MLP neurons of a small language model. Each row is named by its layer, matrix (up: input weights) and neuron, and shows model dimensions 176-239. Each number is 128 + 24 x the weight over its row's rms, rounded and kept within 0 to 255.
A block is one neuron, or neurons of one layer that tend to fire together. After each block is what it responds to, as a language model described it from the Wikipedia text at the highest values.

L3.up10 [123 140 113 151 153 139  71 128 120 114  80 117 138 140 152 120 147 106 117  86 161 145 190 156 123 187 106 148 129 128 124 124 106 124  96 119 135 106 170  89 134 124 129 127 146 107 109 120 114 126 155 154 156 127 115 105 174 152 145 107  96 169 123 136]
L3.up20 [101 175 128 153 191 112 103 162 172 100 160 176 125 132 129 166 130 119 136 122 140 128 133  90 116 145 143 173 140  85 136 120 151 115 115 134 134 135  86 151 137 174 113 130  98 135 111 121 133 169 114 115 182 107 153 120 150 165 157  89  68 155 136 110]
L3.up590 [139 154 147 130 127 133  82 133 144  94 107 129 139 138 155 121 113 109 144 126 130 152 140 127 119 173 130 152 145 139 137 102 113  95 139 116 149 127 111 121 131  94 139 127 121 124  95 132 115 133 137 143 158  58 128  84 127 154 175 105 100 131 102 114]
L3.up988 [117 159 101 118 133 118 135 147 173 132  99 115 154  92 150 130 114 122 119 156 131 104 147 125 109 146 152 155 106 127 165 149 138 129 145 148 121 114  90 157 149 128 103 112 112 147 126 150 114 145 173 173 118 135 123 118 175 148 156  61 127 110 122 116]
Main verbs right after a subject or comma, mostly in plot summaries and reviews, such as finds, shows, brings, and participles like finding, describing, causing.

L3.up241 [129 124 171 127 116 163 142 164  83 137 137 104 130 151 139 145 132 123 145 162 100 141 159 112 119 126 174 114 103 156 151 160 142 142 149 144 134 138  80 161 138 130 151 117 133 139 158 140 131 125 138 137 155 137 150 107 112 120 106 136 156 131 118 124]
L3.up798 [100 128 131 141 147 121 153 150 125 149 108 114 157 118 113 138 127 110 120 156 114 158 170 137 109 127 142 135 169 151  99 143 156 141 161 118 139 119 133 115 129 179 133 136 140 134 164 164  95 139 137 105 121 142 162 125 137 119 148 130 138 104 131 132]
L3.up860 [148 126  91 153 137 151 103 120  98 155 125 168 127 118 132 110 107 118 136 149 158 140 169 178 113 123 135 114 116 199 118 159 123 111 140 167 133 137 131 117 106 140  99 139 113 127 131 152 109  87 122 113 136 143 126 160 134 111 136 127 138 120 112 140]
L3.up888 [133 141 131  52 129 159 107 145  95 127 132 109 124 118 134  79 102 123 115 180 128 120 131 116 121 120 131 141  94 127 157 187 114 148 105 138 124 135 108 126 130 140 105 156 135 140 135 171 142  93 134 120 144 130 145 119 119 117 104 139 153 115 139 133]
Pipe cell dividers in Wikipedia tables, often right after an empty cell or a number, plus semicolons separating flattened stat rows like "1; 0; 2".

L4.up224 [ 92 121 119 105 134 140  54 106 144 110 157 181  96 145  90 172 159 114 110 118 167 187 145 131 121 132 142 103 159 121 122 126 126 110 136 146 127 103  93 109 116 145 121 117 140 132 141 161 115 144 141  73 118 107 104 126 110 111 126  91 123 142 157 139]
L4.up256 [157 110  98 108 134 104 104 121 109 121 169 113 124 179 113 160 139 112 150 126 178 161 157 138 116 146  96  96 117 114 133 133 135  92 177  80  89  81 123 151 126 131  74 159 137 143 122 148 144 137 143 160 123 133  98 143 149 137 136  92 118 110 146 124]
L4.up282 [124 117 153  93 146 123 101 126 166 122 119 138 165 163  99 119 120 125 116 145 138 144 127 110 121 117  96 144 125 108 118 179 132 133 122 107 143 120  67 111 142 102 120 108 146  87 135 122 144 133 138 139 154 141 122 120 123 125 160 130 123  86 104 120]
L4.up740 [ 83 107  67  90 155  96 120 127 127 140  84 138 133 155  95 136 138 125 137 162 184 153 100 126 111 144 122 130 126 113 119 155  95 145 120 106 145 106 108 175  99 162 109 128 129 146 151 162 151  98 112 129 130 164  55 133 149 131 135 115 160 115 136 126]
L4.up782 [117  98  99 140 117 129  71 137 121  91 143 124 116 116 129 127 155 127  95 165 131 145 130 122 132 123 135  79 126 132 110 148  99 103 170 136 143 108 115 112 160 158  59 151 157 177 165 131 160 106 129 121 136 126 145 103 128 101 123  89 116 127 153 114]
L4.up811 [118 115 160  87 176  98 121 140 142 122 178 105 107 131  89  93 128 128 188 132 129 130 116  81 130 131 142 160 111 169 140 120 139 167 133 117 114 126 105 142 132 115 105 122 152 124 196 101 155 153 143 123 121 108  87  98 119 136 102 163 105 137 150 107]
L4.up1040 [122 117 100 116 122  96 115  98 155 136 129 166 156 152  80  95 122 109 112 178 116 159 130 129 112  96 134 137 144 124 125 170 115 147 124 115 120  99 122  91 125 172  82 128 123  97 146 153 111 111 158 128 124 143  83 111 139 115 127 121  94 127 166 154]
L4.up1091 [107 100 113  79 142 134 134 131 129 134 150 150 135 157 148 107 118 113 132 121 147 138 139  60 117 120 171 135 151 118 136 110 132 110 143 144 134 148 136 148  90 144  75 144 136 116 161 149 156 104 158 118 135 103 121 152 158 104 140  88  88 117 115 105]
Empty cells and pipe separators right after row labels in wiki tables (election Turnout, Majority, Total votes), and infobox colons after field names like Party or Authority; weaker on "of" and "never" in prose.

L7.up878 [114 124 142 144 143 107 118  99 160 136 140 174 123 109 125 105 108 128 119 107 148 176 114 127 119 149 128 113 169 120 159 113 106 100 125 104 148 123 161 126 108 117 122 117 104  97 145  90  96 138 155 124 136  96 157 112 117 125 160 175 136 133 161 123]
L7.up918 [106 116 134 128 100  86 156 108 152 123 120 132 142 112 104 146 122 126 137 112 157 142 131 128 120 182 112 111 165 110 119 114  82 108 123  97 162 149 132 141  86 126 100 160 100 119 159 111 161 129 130  96 136 105  72 104 170 117 191 122 109 108 136 134]
Connecting words right after a person or role noun, mainly "to" (first woman to, forced to), also "|" after Candidate, "and" after footballer, "not" after did.

L4.up154 [110 102 130 166 136 140 133 107 112 118 154 140 108 154 114 116 140 121 150 146 127 148 121 110 124  86 117 157  94 152 114 158 131 150 150 103 146 171  76 120 156 130 114 119 125  56 123 127 139 102 183  92 106 133  82  92 111 130 106 149  88 168 174  97]
L4.up507 [125 109 135 122 112 114 137  85 131 121 132 154 194 138 122  95  96 144 177 165  94 131 123 128 115 136 136 161 163 152 149 129 134 156 126 110 111 119 157 157 111 151 136 148 134 125 157 130 138 126 159  96  86 148  98  48 107 139 150 172 104 141 150 104]
L4.up722 [110  90 166 120 127 126 101 111 104  98 148 141 144 103 108 110 135 110 145 139 103 131 141 128 116 117 109 185 102 136 150 157  92 126 106  91 158 150 115 116 132 106 129  92 136  75 126 165 130 128 167 101 132 155  99 122 108 151 138 144  83 177 118 111]
L4.up746 [146 124  68 186 150 126  81 146  95 114 136 120 117 114 121 180 131 118  94  97 153 126  90 105 127 158 100 120 119 142 119 142  85 141 150  82 133 152 145 149 115 111  99 109 107 132 118 158 134 115 108  97  99 171 128  90 180 143 127 118 115 123 128 128]
L4.up876 [118 132 174 129 141 119 150  77 118 110 133 170 104 151 124 154 102 115 149 112 102 139 152  99 119 153 157 166 154 164 150 125 153 158 134 125 142 152 128 131 131 107 166 121  75  86 165 132 125 139 202 125 106  99 131  97  93 125 116 171 104 143 136 133]
L4.up984 [ 78 123 116 137 141 141 145  96 116  84 141  95 139 124 126 118 129 145 144 159 114 134 123 130 126 114 156  99 100 145 152 131 145 175 131 105 120 160  76 115 145 134 107  98 106  82 155 154 148 124 163  73 138 152 105  87 150 163 142 132 106 103 147  98]
L4.up1033 [119 119 131 158 141 115  91 100 165 107 127 142  98 109  88 133 107 141  79 148 125 113 133 161 123 109 119 102 179 130 138 158  76  96 129 143 144 136 143 125 136 105  81 117 106  92 154 143 165 160 140 128 106 169 131 123 104 142 118 145 127  99 131 140]
L4.up1058 [121 120 121 147 138 150 118 134  89 119 154 129 129 136 125 154 121  95 143 134 133 157 132 125 115 118 103 160 184  83 131 122 111 131 172 119 156 130 151 161 148 110 110 110 111 112 108 113 129 120 200 111 119 143 128  90 145 186 129 117  85 144  85 115]
Final word of well-known institution or place names, mostly the .S of U.S. and States after United, plus the Army, police, Circuit Court, Gaza Strip.

L7.up867 [108 104 119 127 110  82 129 127 126  97 120 128 107 138  73 135  99 157 121 151 183 150 139  92 120 118 138 148 121 134 133 161  98 129  98 106 152 132 121 124 155 129 117 133 126  98 118 105 134  86 151 107 118 137 120  73 105 134 167 118 116 159 112 121]
L7.up922 [115 154 134 143 142 123 105 144 116 128 155 134  58 145 104 121 154 122 104 106 118 149 165 141 117 108 138 126 136 135 150 155  73 140 129 135 107 151 102 127 159 154 141 131  87 109 106 157 101 110 134  97 111 135 149 105 158 124 136 129  88 187 110 128]
Generic nouns, mostly after "the", that refer back to the article's main subject, e.g. the film, the town, the country; also pronouns like it, her.

L4.up192 [157 167 117  79 184 104 129 145 117  84 109 115 185 119 133 145 149 141 101 135 125 109 129 107 127  97 122 147 118 136 147 158  98 195 133 188 118 147 131 175 118  80 140 109 135 131 110 146 103 126 144  97 125 148 152 102 123 119 154 154 140 108  86 107]
L4.up207 [146 155 153 134 123 120 112 134 106 146 101 103 186 130  87 113 123 115 138 170 176 119  84 111 118 141 132 108 104 145 157 147 118 136 167 101 135 114 125 126 111 136 132 152 161  69 117 124 112 166 147 132 128 132 134 108 156 138 154 153 136 149 138 124]
L4.up273 [110 112 123  98 121 100 136  99 108 139 107 109 140 170 121 163 146 124 128 162 124 164 145 133 116 131 166 142 152 136 113 179 131  91 123 103  99 141 100 190 117 119 153 145 130 116 135 159 106 121 121 107 121 145 141  83 122 120 122 157  98  94 120 133]
L4.up443 [152 144  81 140 148 129 160  91 126  99  81 144 149 107 116 140 146  97 134 146 150 140 167  90 113 120 144 142  97 153 145 129 127 139 136 122 118 134 131 130 120 160 134 113 160 171 176 125  67 122 152 168 116 134 164 101 124 113 129 174 120 119 164 121]
L4.up562 [140 122 149 115 110 139 157 128 143 128 127 134 107 154 140 140 133 110 134 148 171 144 159 109 108 126 173 143 108 164 128  91 118 166 109 155 138 159 137 144 185 105  71  87 135 128 143 168 112 114 110 129 119 183 159 126 110 130 141 114 112 120 106 126]
L4.up892 [168 156  87 137 147 146 161 114 145 139  99 116 128 120 106 132 145 129 140 158 166 137 148  89 103 108 164 127 119  85 112 136 163 158 115  91  85 127 113 107 140 133 127 118 161 121 111 100 128 126 117 141 126 160 144 128 155 155 110 132 130 128 166 138]
L4.up1028 [145 113 136 104 152 100 122  53 158 102  76 128 167 154 123 127 131 114 145 145 124 162 128  87 105  84 123 156  86 101 163 147 190 128 141 136 129 110 102 100 127 164 119 118 163 144  66 130  92 105 115  74 116 148 126 115 115 111 131 187 133  95 145 125]
L4.up1056 [142 114 133 130 144  85 107 110 130 124  82 111 155 160 115 135 102 124 112 137 163  98 175 100 112 119 136 104 132 170 105 127 158  83 145 159 116 142 140 120 143 116 123 111 150 134 167 119 127 180 141 153 118 104 150  99 117 137 120 109  90 143 120 138]
Separators and spaces between cells in Wikipedia tables and stat lists, such as pipes, semicolons, and the space after W/L before scores.

L4.up37 [ 57 119 140 102 173 118 110  87 152  98  96 121 114 158 108 114 114 131 151 139 129 125  90 138 122 106 146 180 133 122 133 153  74 141 149 144 147 114 123 150 109 119 117 109 118  86 160 122 159 132 128 118 127 122 126 147 176 119 180 110 107 116 123 127]
L4.up52 [147 147 151 119 155 147  92 139 104  98 171 128 129 146  69 146 126 127 137 112 137 158 151 109 123 156 123 153  99 157 187  83 108 108  90 142 144 135 117 122 117 144 163 153 129  83 106 110 115 207 119 109 134 123 131 160  94 131 143 104 124 139 111 120]
L4.up56 [111 145 128 136 104 123 116 123 113 113  76 111 124 157 105 142 120 151 163  76 164 146 188 131 125  90 138 143 138 152 183  84  89  90 122  82 111 128  96 119  91 136 145 117  76 108 131 144 100 111 112  83 103 120 131 130 148 149 114 162 120 135 117 140]
L4.up193 [ 78 116 130 158 139 111 137 149 145  77 123 113 153 150  92 140 105 108 148 160 163 142 150 119 122 128 105 130 156  98 171 115 156 132 112 130 153 110 117 148  88 131 138 115  75 147 107 143  98 134  98 175 155 131  91 167 149 131 189 126  87 105 108 113]
L4.up437 [104 144 121 137 162 130  97 157  92 141  78 127 120 124 140 168 128 140 100 149 128 153 153 119 126 163 142  85 141 161 133 129 138 120 132 139 122 117 117 137 122  94 140 127 124 131 135 110 121 157 135 103 139 111 145 122 131 114 107 152 154 126  90 125]
L4.up526 [119 182 120 157 170 130 114 160 126 132 163 157 129 182 114 150 133 124  98 138 138 139 163 167 115 172 139 155 133 112 150 131 107 113 118 120 147  98 133 104 100 156 127 142  96 122 134 150 121 103 122 165 151  94 129 119 144 163 169 132 127 189 140 123]
L4.up680 [122 129 131 139 141  92 143  96 143 152 129 121 145 174  83 120 121 126 145 124 145 149 141  96 126 127 114 144 176 127 150 101 153 115  88 133 145 117 102 131 152 197 144 119 104  68 183 116 112 149 126 143 116 122 127 122 140 158 172 112 125 133 162 151]
L4.up855 [150 111 127 114 122  97 121 108  89 108 147 157 137 116 101 136 119  95 113 145 151 141 158 130 122 131 186 130 138 151 146 148 118 133 141  79 133 137 167 120  90 121 139 137  99 129 144 149 126 131 103 155 120 145  88 111  99  92 143 138 105 149 110 137]
Verbs and participles after a subject, comma or "was" that lead into a preposition or object, as in appearing in, known as, stationed at.

L3.up288 [113 117 128  86 140  96  59 127 159 128 122 101 117 139 117 148 173 135 100 163 157 161 123  76 122 140 131  94 140 115 145 134  96 108  97 122 121 130 162  84 135 171 107 150 136 102 123  92 140 125 143 123 135  79 151 142 102 150 117 171 133  88 147 149]
L3.up484 [119 106 144 100 127 122  76 145 119  94 168  75 113 132 137 146 150 126 113 128 153 105 111 132 116  99 123  93 117 135 119 163 138 136 112 140 149 119 149 143 119 121 125 126 147 140  97 148  92 136 134 133 126  81  95 128 128 151 103 146 117 108 154 123]
L3.up708 [109 106 122  86 143 119 124 146 140 120  64 102 151 109 108 153 146 100 106 160 114 112 100 152 123 142  93 105  90 118 108 182 112 142 108 168 143  94 131 146 160  78  75 146 157 136 114  83 122 101 132 143 124 117 169 122 130 152 113 141 159 111 126 127]
L3.up1022 [124  86  97 123 126 132 119 135  98 129 131 133  99 148 149 188 200 134 109 154 165 177 155 141 123 130 142 133 128 188 138 161 108 108 147 104 117 142 132 139 105 175 103 142 179 110 171 109 106 103 174 152 130 104 140  92 153 100 112 148 130 138 143 139]
The word "to" as an infinitive marker or a direction/range preposition, e.g. "continued to serve", "moved to Moscow", "From 1910 to"; also "into", "can", "could".

L4.up97 [145 106 148 127 118 121  86 138 124  99 123 118 148 125 136 118  98 150 135 105 140 120 147 149 106 108 149 154  90 124 100 158 154  73 138 131 141 128 122 104 136 112  69 160 133 170 151 101  96 138 134 165 152 109 130  80 118 124  99 138  89 100 133 124]
L4.up441 [119 156 154  73 154  92 150 113 127 189 172 187  81 164 138  98 133 130 169 103 115 146 111  76 103 109 151 154 110  78 151  97 184 161 154 133 112 111 131 111 122  94 143 152 123 164 112 107 159 122 140  99 125 111 114 125 128  92  80 172 107 152 156 133]
L4.up528 [101  85  94 122 162 104 131  97 146 107 125 156 141 141 143 145 160 129 129  89 133 155 140 145 113 180 126 153 104 147 124 146 151  84 102 178 134 124 104 120 142 117 122 133 142 129 148 128  98 162 135 139 124 113 145  82 122 155  83 121 103 125 116 145]
L4.up586 [102 148 129 147 164 126 158 112 185 180 122 153 101 100 109 118 123 134 157  98 130 104 140 131 116 125 177 107 137 123 166 140 141 160 112 146 133 122 154 161 119 132 108 139 138 112 145  35  94  89 147 146 157 109 202 140 116 134 125 151 108 162 117 146]
L4.up950 [ 96 128 138 102 133 156 139 107 105 147 130 113 125 128 136 104 150 144 121  98 165 166 162 144 128 174 151 152 133 103 123 176 100 112  72 110 126  79 157  88 118 124 133 117  97 101 105 182 126  75 111  77 145 118 122 116 106 173 108 138 136  78 121 112]
L4.up952 [125 132 131  96 144 137  95 104 130 140 172 158 100 133 138 144 133 160 131 113 117 106 119 129 121 126 164 140 137 165 203 130 119 100  95 101 151 122 151 138  91 160 124 161 140 114 149  95 132  95 141  86 124 123 120 125  99 102  96 128 110 159 167 141]
L4.up1016 [125 139 154  96 133 117 118 157 150 158 147 130 106 170 126 156 140 123 147 137 115 126 159 114 121 117 156 135 168 174  93 155 107 126  96  90 168 120 159 112 137 138 113 133 143 141 170 126 132 176 123 114 161  96  91  87 113 101  77 134  89 181 120 133]
L4.up1109 [113 173 137  87 115 108  97 117 124 173 131 107 138 120 123 131 200  99 114 110 159 154 106 121 118 151 149 127 133 126 140 153  73 152  87 127 127 129 159 114 111 171 119 164 126  87 117 126  86 120 101 119 147 109 195 146 152 123 137 159 147  85 148 147]
Infinitive to after intention verbs (decided to, chose to, promises to) and would before be; also separators in tables and coordinate lines.

L7.up686 [163 114 150 100 133 101 136 130  92 142 136 125 142 113  59 142 158 133 152 131 145 128 147 129 119 111 100 100  95 136 143 126 121 138  87 108 144 145 192 174 114 154 156 147  94 119 135 140 134 126 130 122 138  97  93 119 105 166 149 137 145 179  95 112]
L7.up991 [128 131 126 129  94 138 124 130 120 140 134 103  87 137 125 137 160 152 128  96 125 134 125 157 116 127 147 103 162 154 180 111 159 120 104 121 145 164 162 103  80 132 149 154 132 110 195 129 118 131 153 151 164 104  95 127 104 146 147 162  89 138 120  87]
En dashes joining two years or numbers, especially sports seasons (1988–89 season, 2014–2015), plus year-start tokens and hyphens in compound names.

L7.up391 [141 130 139  90 137 120 143 135 109 104 109 132 142 139 116 110 125  80 143 150 154 158  90  90 108 131 141 121  94 170 150 142  83 132 142 118 111 106 157 105 122 109  92 135 147 131  84 123 145 133 171 124 123 136 141  92 129 143 133 116 147 112 188 117]
L7.up998 [135  95 137  94 118 118 117 151 111 104 135 157 145 138 104 127 113 108 149 131 124 135 165 139 106 142 139 101 122 167 122 151 115 130 116  78 144  98 105 108 114 133  74 156 167 153 126 165 155 121 160 148 126 100 107 128 130 156 103 119  99 153 156 103]
Spaces, pipes and slashes separating cells in Wikipedia stat tables, mostly right before a number in Total or Majority rows, e.g. Total | | 46.

L7.up138 [146 118 136 153 101 144 108  90 139 124  99 168 144 106 124 150 169 111 122  89 129 154 103 128 119 135 150 141 141 106 175 107 166 102 129 110 114  70 169 114 106 125 121 143 124 137 137 137 110 136 132 129 170  87 121 125 149 182 111 112 128 113 137 135]
L7.up1063 [133 147  89 150 164 139 124 153 168 120 147 117 158 106  89 148 137 133  72  72 151 120 125 161 116 159 150 129 156 116 120  90 152 126 108 130 159 105 141 142 104 166 121 148 102 143 145 131 104 117 129 142 128 129 118 103 172 140 135 111 110 117 113 141]
The main action verb right after a named or pronoun subject, or after "to", in factual Wikipedia prose, such as issued, signed, announced; occasionally a following preposition.

L7.up259 [105 150 125  86 125  94  78 105 106  96 129  92 140 152 129 163 129 115  82 115 188 134 153 108 104 125 115 121 100 106 137 120 102  98  99 142 148 151 151 165 131 123 124 161 155 147 132 142 111 128  86 137 128 131 122 129 128 114 124 162 113 134 146  96]
L7.up413 [127  96 131  60  87 101 108 121  96 127 182 126 133 100 131 177  98 133 132 139 102 163 135 161 129 124  77 121 170 123 140  91 136  81 149  83 156 148 133 149 126 134 149 102  95 126 118 131 104 135 128  83  94 111 143 148 126  86 133 138  74 111  89 140]
Cells right before the final total column of statistics tables, such as footballer career apps/goals rows, plus scattered prose tokens.

L3.up68 [122  96 134  92 138 124 137  96 117 119 124 137 131 138 108 142 187 100 125 155 112 192 151 114 115  78 131 110 132 158 135 126 102 149 163 158 116 141  97  97 112 145 114 119 132 115 109 163  78 148 122 126 128 164 173 116 100 116 105 112 122 111 120 151]
L3.up200 [ 91  98 140 101 123 135  99  88  92 116 173 153 128 119 130 134 122  91  98 152 117 140 151 135 118 118 167 100 107 166 123 175 114  91 171 165 118 153 135 127 141 106  95 122 127 105 145 141 132 150 196 135 125 176 107  93 142 151 106 144 118 124 163 140]
L3.up804 [126  94 128 100 127 119 118 114 155 107 166 156 143 161 111 139 140  97  88 159 107 181 141  99 118  78 124 122 148 151 107 117 113 108 156 100 123 115 139 143 111 150 102 131 163 123 153 126 150 138 133 171 110 150  98  77 133 115  98 100  98 128 150 144]
L3.up945 [109 115 139 124 123 113 128 152 115 134 153 148 123 156 132 152 158  89 127 156 116 136 162 171 112 118 157 143 111 171  97 172  90 131 149  94 112  69  89 144 133  94  85 139 167  99 133 147 119 169 174 146 111 135 177  97 110 110  81 171 119 109 163 137]
Column-header words and cell or field separators in Wikipedia tables and infobox lists, e.g. | Title |, | Team |, Total votes |, Country:.

L3.up222 [109 143 119 133 135 113 131 133 120 118 138  97 167 145 118 161 125 140 141 146 138 140 121 111 115 133 139 150 105 180 132 145 116 153 115 104 162 117 115 189 122 124 123 115 145 113 118 138 101 135 111 125 107 184 132 132 126 101 156 144 142 131  89 122]
L3.up346 [163 129 116 117 124 120 110 165 167 136 162 142 123 130 125 131 116 121 111 163 134 128 115 122 123  97 116 137 161 106 137 100 104 144 188 113 147  85  88 136 166 153  97 111 138  78 122  88 139 134 105 105 137 140 150 139 143 184 145  84 105 143  98  96]
L3.up363 [ 94 116  84 142 139 113 151 100 145 124 163 170 125 142 102 147 149 121 138 118 146 159 148 116 128 107 115 127 147 125 108 132 123 119 142  88 143 116  94 140 140 135 112  94 127 107 154 131 137 118 100  90 136 154 146 115 104 121 165 110 111 107 111  97]
L3.up903 [ 99 118 112 107 113 100 151 111 118 115 146 129 108 112 100 127 107 136 119  98 180 111 107 110 117 154 109 143 122 143 112  90  86 123 126 101 150 145 118 153 189 136 117 128 131 145 147 138 147 123 153  99 133 145 113 137 151 103 145 114 122 130  94 101]
Names of countries, US states and nationality adjectives, such as Mexico, United States and Italian, often inside table cells or place listings like "Paris, France".